Part of a small language model's weights: MLP 768 GELU, vocabulary 8192.
MLP neurons of a small language model. Each row is named by its layer, matrix (up: input weights) and neuron, and shows model dimensions 96-159. Each number is 128 + 32 x the weight over its row's rms, rounded and kept within 0 to 255.
After each neuron's rows, "fires after" lists the tokens most often just before its 100 highest values on Wikipedia text that the model never trained on.

L3.up292 [136 109  76  86 124 121 122 144 192 101 132 159 143 131 165 117 137 147 106  92 158 127 159 105 112 157 139  84 106  91  69 119 147 146 111 179 159 136 154 122 160 134 129 145 172 137 148  87 197  50 108 155  76 166 125 108 169  75  90 116  90 122 203 156]
fires after: "d", " L", " B", " v", " H", " St"

L3.up444 [158 116 104 130 149  84 145 114 128  89  95 217 147 128 150 101 102 164 105 130 128 134  89 168  70  78 167 124  98 114  69  94 143 146 133 158 105 153 103 130 132 119  52 143 144 142 191  83  51 118 156 184  85 140  87  97 125  67 159 152 111  92 117 132]
fires after: " W", " H", " L", "W"

L5.up119 [100 167 156  79 146 112 105 144 145 109  96 125 181 110  80 190 120 186  93 143  83 144 162 132 187 122 134 152 144 103 112  81 133  77 107 130 117 103 143 197 128 144  88  58  87 143 130 143 130 129 127  75 127 186 108 145 151  90 191  69 166  70 156 206]
fires after: " ", "1", "\n", ":", " re", "s"

L6.up445 [118 143 144 143 104  76  87 154 136 197 163 167 138 122 131 114 125  91 118 134 176  85 175  93 154 149 164  87 129 124 154 103 117 133 138 172 145 107  66 102 143 178 112 143  58 159 145 123 138 132 181 139  99 136 156 158 125 119 183 140 160 118 122 104]
fires after: "-", " re", " (", " con", " pre", " Pre"

L3.up84 [118 119  71 157 111 104 153 230 144 117 134 161 157 135 205 129 113 175 146 153 155 154 148 114 103 114 129 121 150  54  75 117 186 156  89  96 189 142 183  90  90  91 143 119 126  98 126  74 167 100 162 133 128 110 158 157 147 137 128 116 103 123 189  95]
fires after: "s", "d", " Sch", " St", " L", "ab"

L3.up703 [103  82 117 131  87 111 144 106 145  91 146  96 145 117 110 134 147 163 141 233 100 166 133 141 111  96 150 135 108 186 117 124 101  99  72 102  87 129 146 126  97 131 108 166 120 197 120 163 141 105 136 110 168 144 128 165  81  80 167  73 145 154  94 123]
fires after: "9", "0", "8", " ", "1"

L8.up363 [ 47  80 124 112 122 150 173 137 158 138  75 164 118 161 127 123 107 142 123 126 127 115 123 111 117  58  38 147 172 104 116 146 181 137 114 118 156 128 129 143 110 151 122 144  81  94 131 154 141  96 144 115 117  97  92 145 173  98 117 155 138 102 129  82]
fires after: "2", "0", " ", "|", "1"

L6.up481 [102 116 133  87 157 107 130 131 108 176 122 177 154 118 107 134  98 113 149 119 156  68 169  76 118 160 107 108 170 170 175 124  95 133 134 173 114 135  83 145 136 175 107  98 150 126 127  37 135  78 101 161 179 174 138 131 157 119  97 104 126  90 123  89]
fires after: "0", " ", "9", "8"

L5.up617 [112 154 136 114 111  87 111  97 125  61 164  98 129 160 100 204 120 134 128 124 165 173 115 126 126 145 108 126 128 191 103 124 106  76 104 173 146 110 190 139  93 120 170 126  94 176 117 121 144 121  92 134 180 153 104  95 125 111 140  56 122 116 135 136]
fires after: "1", "\n", "2", " ", "born", " August"

L5.up739 [134 167 147 178  79 128 143 109  73  91 149 102 154 126  88 100 143 121 117  86 111 135 155  78  92 163 168 143 128 110  88 151 150 109 126 106 109 145 122  94 137 142 159  89  47 202 174 112 148 136 199 119 125 157 150 137 127 115  73  90  83 212 150 136]
fires after: "\n", " ", " on", " in", "(", ":"

L2.up638 [153 110  93 119  69 123  82 120  83  92 108  97 110 135  98 104 120 148 176  92 142  92  74  90  93 123  61 150 130 145 168 151 112 114 125 175 100 171 143 105 112 130  96  85  90 131 183 114  65 144 119  41 153 163 143 102 127 160 170 103 207 140 165 105]
fires after: " No", " Ra", " Pa", " Vol", " Le", " Mo"

L6.up565 [107  86 141 150 160 158 131 137  99 159  84 177 102 134 116 100 117 160 156 121 153 147  93 119  27  92 103 112 143  85 102 141 108 109 104 109  59 107 157 100 139  88 128 118 195 112 128 131 107 161 151 103 139 116 146 129 139  98 190 145 172 117 141 141]
fires after: " |", "|", ";", "mor"

L3.up755 [164  75 168 107 155  89 132  50 125 161 163 146 126 197 115 193 247 146  98 130 133 106 117 107 170  94  88 135 169 205 167 103 158 115 182 127 129  89 118  92 135 167 111 134 156 123 121 190 107 156 125  92 171 131 136 125  78 106  88 177 150 105 101 104]
fires after: " ", "\n", " (", " un", " \"", "="

L3.up421 [175 140 119 110 139 125 130  87 103 160 125 189 118 105 152 136 138 154 138  97 125 179 104 148 112 105 132 173 121 110 122  98 127 107 118 129  66 125 161  97 166 143 134 146  68 151 139 172 147 117 172 130 134 131 124  70 110 141  87  88 109 110 129 130]
fires after: "\n", " is"

L3.up727 [175  78 147 130 139 131 129 145  83 203 156 123 116 188  98 135 158  67 177 118  80 113 183 133  90 153 136 185 191 144 141 158 167 158 146  71 136 120 141 141 158 146 116 140 185 164 117 114  83  89 110 117 140 155 106  86 173 103 142 129 118 117  58 127]
fires after: " ", " a", " the", " un", " to"

L8.up508 [ 63 144 163 191  82 135 123 144 124 105 125 102 176  92 142 162  98 158 133 175  97 132 127 157 100  94 156 120 122 129 186 151  80 163 135 132 121 113 126  78  92 167 108 171 103 158 143 108 107  90 154 156 147 196  98 153 180 121 146 143 148 169 145 164]
fires after: " ", "1", " $"

L6.up486 [100 192 167  91 169 109 137 118 103 141 165 142  70 142 130 127 149 113 106 118  89 136 102 159  96 131 171 141 166 142 116 157 162  56 142 129 196 165 188 140 153 121 127 114 145  67 138 130  90  32 130 127 154 144 109 105  85 105 121  96 154 153 136  78]
fires after: "1", " Li", "in", "bi", ".", " "

L8.up456 [ 97 125 157  99 133  74 159 103 172  96 117 158 118 166 142 173 145 165 204  95 112 115 172 134 142 170 152 105 156 141 100 129 133 158 141  87 152  88 155 105 165  90 101 104 122 146 168 128 129  76 158 126  92 181 193  68 110  88 114 148 131 154 118 178]
fires after: " |", "1", "2"

L5.up166 [171 123 162 198 114 108 157 150 127 129 133 176 136 106 155 146 166  93 143 177 112  98 141  91  91 122 143 127  47  49 118 118 194 115 185 153 134  94 125  99  92 101 156 114 127 136  94 129 131 108 119 150 136 111 122 110 204  87 158 136  84 152  96 134]
fires after: " ", " No", "e"

L2.up186 [123 147 147 166  87 131 125 119 120 155 142 132  98 190 159 116 148 161  51 146 142 128  58  80  91 123 162  97 148 131 166 141 137 126 146 170 120 156 138 110  68 128 181 110 129 111 193 185  84  95 152 104 165 148  82 159 146 169 175 153 147 134 136 161]
fires after: " No", " U", " Vol", " E", " W"

L5.up580 [132 128 170 115 104 110 120 125 219 187 145 126 131  97 151  98 206 128 134 131 108 124 103 126  94 136  92 155  94 121 113 145 155  95 167 110 110 139 125 161 136 165 137 135 116 124 151 133 114 114 194 149 109 136 113  87 146  81  96 120 133 142 110 141]
fires after: " ", "1", "===", " Ph", "=="

L10.up228 [103 122 135 121 174  94  84 145 100 143 115 191 156 134 112 164  86  85 102 116 111  86  78  32  80 140 109 144 152 151 175 115 153  90 140 173 121  68 143 158 117 124 142 170 109  78  88 137 143 117  68 146 141 146 148  78 133  94 172  55 139 123 125 163]
fires after: " ", " |", "|", "-"

L6.up576 [120 194 146 173 148 125 173 109 105 164 109 104  61 174  35  67 107  90 106 156 176 123 132 121 163 163 204 123 154 149 103  64 189  61 155 149 131 130 113 150 180 175 162 106  87 159 121 153 162 156 162 106  54 115  81 159 154 128 111 146 177  97 121 159]
fires after: "0", "5", "3", "4", "2"

L6.up725 [ 90  53 146 103 180  85  77 166  87 181 179  99 171 116 156 147 107 105 129 134 169 119  91 125 118 150 114 180 172 117  93 118 122  84 142 109 101 140 176 114 134 127 128 146  99 141 145 162 127  93 102  93 155  70 165  84 133 185 120  99  56 147 140 165]
fires after: " ", "\n", " in"

L5.up312 [155 126 101  88  88  85  93 216 130 162 114 175 154 131 119 112 189 155 163 167 120  65 116  70  80 167 113  70  98 101 170 167 169 113 179 145 104  74 141 137 143 139 125 101  63 156 105 144 159 186  78  99 143 103 135 134 134 152 173  99 114 194  73 121]
fires after: "==", " in", "-", " ", "In", "Track"

L10.up740 [175  92  81 124 100 153 105 119 132 153 120 162 101 152 157 110 121 192 192  88 146 167  46 147  53 108 124  63 188 105 173 157 158 168  60 105 155 156 152 159 161  76 135 119 178 138 121 162 185 117 180 128  90 154 128 119 150 135 132 139 146  88 131 125]
fires after: " |", ";", "|"

L10.up371 [123 147 133 122 107 156 128 153 111 186  55 176 112 126  89  47 120  90 134 129  92 100 129 152 108 116 127 164 211 118  82 110 120 206 111 114 149 136 108 177 146 148 114 165 164 114 125 134 166 124 144 115 129 188 115 111 119 162 125  98  85 114 129 155]
fires after: " ", " to", "5"

L5.up51 [111  90 134 150 155 129 142 142 107 194 163 150 144 165  95 122  88 125 116 114 122 147 155 119 112 141 138 183 149  79 172  80 173  82  94  84 156 100 115  91  64 103 165 136 172 135 191  87 142 138  90  99 104 150 138 181 137 165  87 132 139 170 117 164]
fires after: " ", " in", " of", " the"

L5.up117 [185 127 183 118  98 155  24  80 133 118 170 156  97 161 115  65 118 135 125  85 123 138 142 123  66 142 122 142 202 120 121  73 100 149 131  97 192 158 107 162 151 120 117  80 222 142 111 130 166 128 107  74  98 138  68 130 145 126 137 124 112 211  94 135]
fires after: " the", " ", " of", " by", "The", " T"

L5.up752 [140 147  95 108 132 124 113  82 159 190  57 182 131 122 131 120 158 128 167  75 101 112  67 123 121 135  91 179 162 120 122 112  99 146 136  88 117 126 164 125 107  89 174 164 145 122  95 194 109 104 153 113 110  86  94 158 150 161  86 142 200  92 151  88]
fires after: ";", "2", "9", "d", "4"

L5.up232 [146 139 145 156  83 100  58  98  96 142 132  99 136  93 135 117 138  95 112 111 129 156 101 102 130 141 147 126 144 160 125 142 133 111 150  89 167 159 100 117 136  36  80 113 126 148 134 175 128 156 150 134 134 109 137 155 104 164  75 151 187 114 126  77]
fires after: "3", "2", "9", "4", "6", "5"

L10.up41 [102 202 106 115 200 108 161  87 156  93 143 143 104 160 143 193  74 126 158 177 127 125 122  98 114 160  98  37 126 150 167 110 146 215  98 158 117 120 136 143  61 121 120 133 134 123 103 120  96  70 132 138 104  89  51 105  70  84  87 107  93 148 170 144]
fires after: ".", "2", "1", "7"

L8.up345 [120  97 140 109 144 108 113 155 151 136 162 116 116 150  89 156 146 129 160 153  88 152 112 159 110  86  64 103  94 153 132  93  91 109  93  93 152 180 116 147 134 144 115 109 169 126 128 186  69 123 144 124 201 135 158 158 115  73 225  77 105 101  83 141]
fires after: "1", "0", " |", " ", "|", "–"

L10.up615 [ 56 204 163 185 111 158  57 158 116 131 126 167 148 155  69 162 126 168 147 132 126 115  91  64  79  89 183 168 200 127 169 101 151 164 115 127 167  83 154  98  94  94 125 180 140 173 113  98 127  89  91 146  56 147 103 125 165 151 120 182  92 183  74 100]
fires after: " ", "2", ".", " |"

L2.up320 [145  88 121 153  93 137 164 101 166 136 145 166 111 149 147 210 162 100 120  92 130 128 113 101 116 190  96 133 152 123 201 150 154  92  94 154 185 122 105 135 122 131 118 124 233 114 117 165 182 164 119 132 113 136 114  89 186 139 123 144 116 129  62 153]
fires after: " ", " \"", " (", "-", " un"

L8.up97 [179 120 172  82 179  86  90 157 173 196 168 175 138  86 125 105 108 117 101  69 120  49 109 152  83 146 104 149 120 172 101 108 166  83 158 105 117 178 154  96 160 132  68 169  77 105  96 101  84 102 147 143 125 161 101 102 154  92 170 129 144 100 161 138]
fires after: " ", ".", "5", "1", "-", "0"

L6.up442 [137 117  97  92 114 166  91  87 131  69 133 168  97 107 100 192 123 105 151 180 111 174 150 128 123 132 126 173 163 122 193 119 134  96 171 143 125  83 119 141 144 127  92 135 108 242 152  98 208  71  74 104 106 120 134  81 167  89 163 172 123 124 137  95]
fires after: " |", ",", " in", "\n"

L5.up679 [138 194 193  87 101 147 117  78  95 181 158 116 111  97 136 110 132 142 133 111 129  36  97 115  75 110 150 158 144 107 130 111 115 136 129 132 156 106 128  69 129  85 159 109 100  94 126 134 124 147 110 142 147 114 124 192 204 173  63 132 164 124 116 141]
fires after: "2", "9", "1", "-"

L6.up622 [131 149 156 131 149 182 101 143 127 132 150 103 133 124 125 117 117 137 122  93  89 150 114 150  53 109 118 120 116 157 135 145 100 102 122 152 174 107 172 156 111 138  78 126 146 169 126  77 104  65 118 131 147 131 164  85 154 126 152 153 132 169  80 134]
fires after: " ", " a", " M", " b", " B"

L8.up568 [ 76 120 162  63 166 146 127  73 106  76 154 134 116 160 145 119 145  84  66 118  98 134 131 113 136 125 139 159 144 118 153  79  69 146 188 132  87 129 120 163 104 104 182 155 144 108  82  97  90 100 145 137 151 162 132 142 123 103 152 154 174 130 109 162]
fires after: " ", " the", " |", ";", "s", " ("

L3.up733 [121 164 181 132 165  96 145 121  66 107  57 144 128 203 142 103 128 114  65 142 139 150 159 165 141  98 141 143 164 159  78 123 188 144 175 135 109 128  92 125 132 127 134 143 112  44 121 138 149  84 162 118  86 177 120  59 138 132 138 116  97 102 109 123]
fires after: " ", "-", "d", " Ger", "ld"

L6.up272 [132 132 150 120 136  95  72 164 113 114 161 153 151  89 125 116 167 194 163  86 105  96 163 170 101 131 148  66 163 138 159  88  91 113 105 144 160 126 170 120 138  95 150  73 116  76 172  63 164  86 119  75 148  92 110 109 170 142  89 135 117 146 147 141]
fires after: " the", " A", " W", " B", " a", " H"

L6.up652 [113 169 126 110 108 178 116  93 129 130  75 151 108 127  79 156 147 115 131  93 114 112 171 127 130 152 204 153 158 155 137 101 148 104 127 109 122 132 152 126 161  90 172 111  86 115 105 131 125 192 126 112  93 136 126  90 146 135 106 174 161  83  82 111]
fires after: "0", ".", ",", "1", "3", "4"

L6.up703 [ 67 149 139 127 159 146 113  85 196  59 128 116 190 133 100 221 110 146 115 142 141 114 118 109  96 177 147 119 110 116 109 141 112 114 128 158 101 102 124 136 153 152 150 141 187 149  90 156 111 150 162  78 134 137 128 129 153 159 117 118 195 105 174  74]
fires after: " |", ".", " ", "ć", " Max"

L3.up686 [166  93 178 143 123 162 108 158  67 170  87 175 135 154 111  89 184 146 139  90 108 172 148 115 116  86  82 159 133 133  90 161 127 170 104  94 143 131 132 146 134  99 163 130 155  68 117 139  92 124 134  99 158  79 120  60 126 152  94 152 108 124  97 127]
fires after: " to", "s", " co", " re", " not"

L10.up363 [ 74 147 163 112 107 111 145 133  82  97 105 125 148 126 119  74 112 120 125 114 122 140 156 117  45 129 153 179 163 172 143 149 142 124 119 196 185  89  80 139 130 158  81 175 121  99 132 139  84  89 159 131  45 162  72 124 151 132 139 142 119 152 132 108]
fires after: " ", "9", "1", " (", "0"

L3.up438 [149  78  91  79 113  88 134 155 145 160 154 161 113 160 105 157 155 111 145 150 197 168 122 138 127 129 110 172 180 154 145 104 154  64 127 147 146 113 101  46 109 180 150 124 130 185  99 133 195  86  78 115 102 122 147 178 109 155 101 185  80 121  73 138]
fires after: " (", " ex", " un", " ", " pre", " dis"

L8.up54 [199 109 118 138 148 130  96 159 117 142 168 126 139 165 112 121  85 162 174 144  94  73 175 145 159 145 127 135 138 137 130 110 158 187 118 106 108 145  58 126 146 125 127 119 144 134 105 120  90 123 108 164 143 131 107 162 105 206 207 100 146 163 125 145]
fires after: " ", "2", "–", " ("

L8.up128 [115 170 171 147 111 132 123 127 155 123 106 158 116 151 142 167 146 125 134 135 115 181 113  93 102 124 141  87 138 109 104 163 178 164 114 155 152 120 175 158 103  84 122 145 107 166 102 142 164 125  86 132 154 166 103  70 138 113  84 165  81 186  68 114]
fires after: " ", " |", "1", " season", " \""

L3.up45 [130 103 132 160 104 170 100 123  64 152 125 156  84 128  99 145 177 149 132 133 149 111 124 140  63 156  97 177  97 128 177 171 127 134 111 157 141 219  97 140 157 167 141 139 142 152 141 123 122  99  98  89 113 100  67  50  89 163 116 145 113  90  82  59]
fires after: " ", " S", " to", " I", ",", "s"

L3.up628 [ 97 118 131 153 108 125 113  93 130 143 143 140  60 111 108 124 111  74 118 117 120 112 115 117  96 145 114 176 126 101 121  83 109 144 154 123 124 139 159 134 113 146 180 122 134  86 145 124 168 118 102 145 158 122 145 150 172 139 153 146 137 159  95 155]
fires after: " in", "1", " In", " pre", " of", " non"

L6.up500 [ 93 110 121 122  95 158 116  94 184 123 164 181 151 120 149 201 124 125 172 142  58 136 164 124  95 184 108 132 140 130 154 138 113 188 121  87  86 107 156 150 160 146 134 109 109 172 122  84 139 118 182  89 152  88 190 107 134 152  63 150 119 122 108 134]
fires after: " |"

L6.up228 [180 176 108  91 103 149  99 165 117 128  92 140 110 153  66 114 194  74 118 173 135 114  95 130  91 181 124 201 108 173 181 105 126 186  98 113 167 129 150 156  97 152 145 140 172  57 115 144 157 156 118  81 145 174 119 124 154 112 177  51 106  97 116  78]
fires after: " |", "1", " ", "-", ","

L3.up48 [117 127 148 173 151 129 150  87  81 108 194 147 124 130  79 134 182 151 106 124 136  77 137 113 157 122 141  96 145 117 159 106 232  84 144 142 205 136 115  96  77 160  83 147 125 118 106 128 171 131 169 144 198 132 183 144 142 121 111 124 147  84  58 168]
fires after: "s", "_{", "Pre", " pre", " con", "Con"

L5.up461 [119  80 150 105 130 143  85 114 191 151 152 148 151 167  85 139  87 151 116  97 135 199  96  90  84  85 109 148 128 137 174  92 159 119  84 167  92 116 153 127 188  70 136 138 159 147 206 167 105  97 106 107 123  87  87 150 111 101 201 119  98 147 166 129]
fires after: " |", ":", "′", ";", "°"

L5.up219 [132 117 134 123 178 112 134  86 184 185 143 177 149 144 100 102  76 128  72 133 198 142 146 147 109  98 188 105 179 124 128 158  83 186 146 131 125 114 114  79 176 159 102  66 121 168 146 115 163 120 100  97 186 182 130 150 119 156 136 153 125 127 160 127]
fires after: "(", " Mo", " (", "/", "-", " Format"

L6.up143 [132 129 159  54  97 148 117  92 156 113 149  66 122 144 109 150  79 163 128 129 119 138 132 163  74 129 203 144 111 150 192 112 155 126 119 152 143 106 165 106 176 152 127  68  76  90 103 114 106 111 134 111 114  55 126  93 104 102  57 111  75 111  99 168]
fires after: " a", ")", " the", " The"

L3.up239 [125 120 113 109 136 106 176 144 111 166 142 209 112 187  83 168 114 107 192  97  85 137 122 154 179 101 132 117 139 109 142 145 117 128 184  59 161 140 146 110 157 103  93 170 141 130 151 103  75 120 125 104 148 159  78 105  95  93  17 136 110 108 123  56]
fires after: " a", " the", " A", " an", " The", "A"

L8.up243 [103 154 177 100  90  98  83 117 152 100 121 140 148  72 138 165 114  93 120  94  83 127 104  92 140  79 108 114 139 158 171 184  97 110 125 180 139 132 148 115 147 102  56 145 109 137 101 204 124  98  97 148  76 137 201 130  75 124 108 138 136 124 100 158]
fires after: " ", "1", "3"

L3.up410 [101 114 148 147 133 140  87 118 137 162 135 119 155 128 119 134 128 149 112 150 145 136  96 115 186 176  95 189 125  65 152 173 111 130 125  88 102 116 101 124 110 101 192  87 144 158 124 126 111 127  59 106 148 155 121  91 151 154 110  83 147 100 136 166]
fires after: " ", " the"

L6.up503 [ 68 142 114 176 174 138 110 120  83 127  96 131 148 170 189 168 118 164  83 129 101  98 180 137 143 161  58 147 205 109 129 131 150  68 118 110 180 122 106 138 147 112  89 124 133 172  94 170 150 140 110 124 176 124 116 131 139 144 131 114 154 125 164 135]
fires after: "2", "1", "4", " ", ","

L5.up501 [ 79 108 152  84 150 113 136 151 126 157 151 163 153 136 129  64 127 159 194  97 172  91  78 146 102 114 123 113  80 101  55 101 125 178 133 120 155 153 110 113 125 146 168 121 112 165  54 130  58  95 127 154 101 214 115 117 136 102 111 207 136 121 165 175]
fires after: " ", " |", "^{"

L6.up199 [ 93 158 160 158  96 105 128 103 112  90  79 150  90 144 160  42 135 104 146 124 133 106 127 141 109 145 140 149  54  68 114 145 129 176  99 167 152 107 129 135 170 110 141 176 155 205 113 128 120 128 149  61 107 121 106 104 113 187 130 132 117 143 104 162]
fires after: " to", " can", " would", " is", " not", " in"

L6.up88 [132 148 103 164 133 100 111 165  99  79 129 131 117  81 127 107  75 117 120 205 125 157 161 140 118 166 156  97 126  79 166 105 160 214  82 100 149  77 135 168 155 153 169 102 118 209 179 142 151  94 125 160 144 142 168 141 128 154 166 163 156 100 176 149]
fires after: "2", "1", " ", "6", "3", "7"

L2.up109 [149  76 173 192 108  93 152 109  84  95 131 135 156 148 122  91 194  92 111 174 186 121 131 106 120 127 157 203 171 151 110 113 142 112 105 139 138 164  89 178 107 167 118 134 138 126  65 169 106 165 114 134 115 116 136 144  83  73 145 109 132 134 118 160]
fires after: " Released", " con", "As", "fin", " re", "s"

L5.up252 [155 140 186 107 157 134  91 153 125 111  49 155 184 146  38  87  75 126 150  99 142 105 127 129 133 132 106 164  73 127 135  98 117  86 170 145 153 131 150 114  84 186  54 126 146 129 131 127  91 125 134 193 188 210 139 110 110 118 131 103 100  25  74 145]
fires after: " ", "1", "0", "2", " Northern", "s"

L6.up63 [184 168 142 144  89  25 137 146 149 127 119 135 111 113  95 116 101  75 207  74  93 121 151 101 121 147 142 104 108  96 138 136 133 206 122 197 124 123 107  70 197 165 142 126 156 102 158 190 143 146 132 170 142 166  86 101 132 173  92 113  98 131 168 154]
fires after: " ", " of", " at", " O", "\n", ":"

L6.up434 [112 144 122 144 136  84 153 138  78 105 150 103 167 160  98 144 109 131 126 113 107 124 109 140  83 136  79 159  88  92 128 155 142 138 195 138  61 143 176  86 216  89 138 143 128 133 129 196 103 106 191 114 147 117  99 139 146 118 103 123 108 183 124 215]
fires after: "\n", " ", " –", " is"

L8.up652 [175 170 110  77  78  58  98 130 107 110 188 158 113 125 105 139  97 146 143 108  76 120 133 160 146 135 161 143 126 172 137 201 136 111 159 104 155 124 116 125 121 102 103 118 132 111 158 140 167 106 170  98 150 117 124 174 152 157 195 136 132  87 170 137]
fires after: "2", "1", "0"

L10.up264 [172 140 162 107 109 116  93  87  79 164 199 137 140 134 142 166 135 167 173 150 110 197  84  93  75 137 124  76 128 135 163 104 132 180 177 109  91 116 128 152 100 123 172 111  96 181 102 140  96  65 149 135 143 122  96 134 140 148 157 134  96 129 103 107]
fires after: " |", "-", ",", " and", ";", ":"

L6.up671 [208 104 133  64 121 119 142  67 136 135  97 113 167 101  87 166  91 149 114 102 109 153  70  97 145 126  94 182 171 245  80  97 114 219 112  98 148  86 117 112 109 108  91 130 115 154  75 165  73 168 137 109 131 135 136 123 154 125 155 158 121 142 114  71]
fires after: "1", "9", "0", "2", "8"

L6.up261 [ 77 126 102 156 177  72 142 135  66 149 152 106 142 160 108 139 131  93 114 129 129 142 101 123  84 145 159 133 113  71 135 128 159 131 129 128  94  95 103 134  63 132 126 146 109 104 148  88 184  90 156 118 224 129  88 130 200 168 148  25  99 122 133 134]
fires after: "–", " in", "In", "°", " ", " In"

L8.up466 [205 150  95 122 128 138 102 139 116 179 120 157 125 133 116  92 158 114 124  90 117  87  88 125 128 143 126 149  89 140 137  75 128 129 132 125 195 118  95 118 176 171 181  79 145 136  53 170 116 118 149 166 138  82 136  95 136 178 144 107 107 144  73 133]
fires after: " ", "2", " (", "–", "."

L5.up431 [164 116 166  99 128 166 170 126 135 147 129 197 121 158 140  68 116 127 167 128 136 132 143  94 126 106 121 175 126  92 142 169 150 159 134 120 165 122  99 129  74  64 117 131 192 114 227 132 167  91  99 106 117 103 107 141 118 104 160 153 101 118 124 187]
fires after: " ", "0", "f", " of"

L3.up153 [126 107 114 152  96  82 104 122 127 181 129 124  73 144 125 117 165 113 175 132 219 153 144  99  95  72  92 153 159 144 115 177 124 110 141 111 150  77  75 110  84 209  97 130 141 205 131 155 101 159 125 154 153 122 103 154 145 135 117  69  77 147 113 177]
fires after: " con", " re", " non", " ", " Co", "2"

L6.up660 [ 63 195 109 158 177 162 167 122 134  84  98 154 138 133 117 130 102 170 110 115 109 156 130  76 103 118  75 107  95 155  60 213 169 135 131 137 214 152 137 117  89 115 112 159  71 109 130  90 108  79  96 159 171 152  71 129 145 140  94 166 102 155 115 158]
fires after: "1", "0", "6", "7"

L3.up21 [111  35 167 104 126 104 127 186 159 111 103 106 104 108  91 162 134 150  95 216 133 112 118  71 159 130 123 107 176 127 190 142 174  83 159  52 117 142  77 113  86 168 134 175  88 153 121 143 192 117 149 125 139  94 195 129 149 118 142 109 145 121 102  74]
fires after: " ", "s", "-", " ("

L5.up711 [167 167 145  93 111 166 107 164 152  70 180 145 118 151 108 170 137  87 123 140  58 139 157 105 106  64 128 197 158 144 102 151 112 178 173 132 157 198 128 112 122 138 106 107 169  84 112 139  97 100 185 129 170 166 174  93  32 133 146 141 127  74 138 134]
fires after: " ", " |", "2", "1", "\n"

L5.up409 [120 125 121 143 193 122 166 142 116 170 111 171 126 146 139 144 110  92 146 105 119 131 125 135 120 198 144 180 117 179 112 158  96 104 152 109 117 127 118 124  85 145  98 149 119 136 140  99 120  88 105 162 150 159  50 139 135 119  86 145 145 104 150  82]
fires after: "1", "9", "0", " "

L5.up630 [154 129 137 185 108 150  74 139 139  95 138 168 146 127 168  98 132 108 117  75 134 130  41  94 145 151  66 139 173 136 124 178 104 148 138 129  75 131 165 128 137 100 157 166 136 115 102 169 172 123 159 111  88 109 109 145  95  91 112 100 181 110 136 136]
fires after: "\n", " |", ",", "."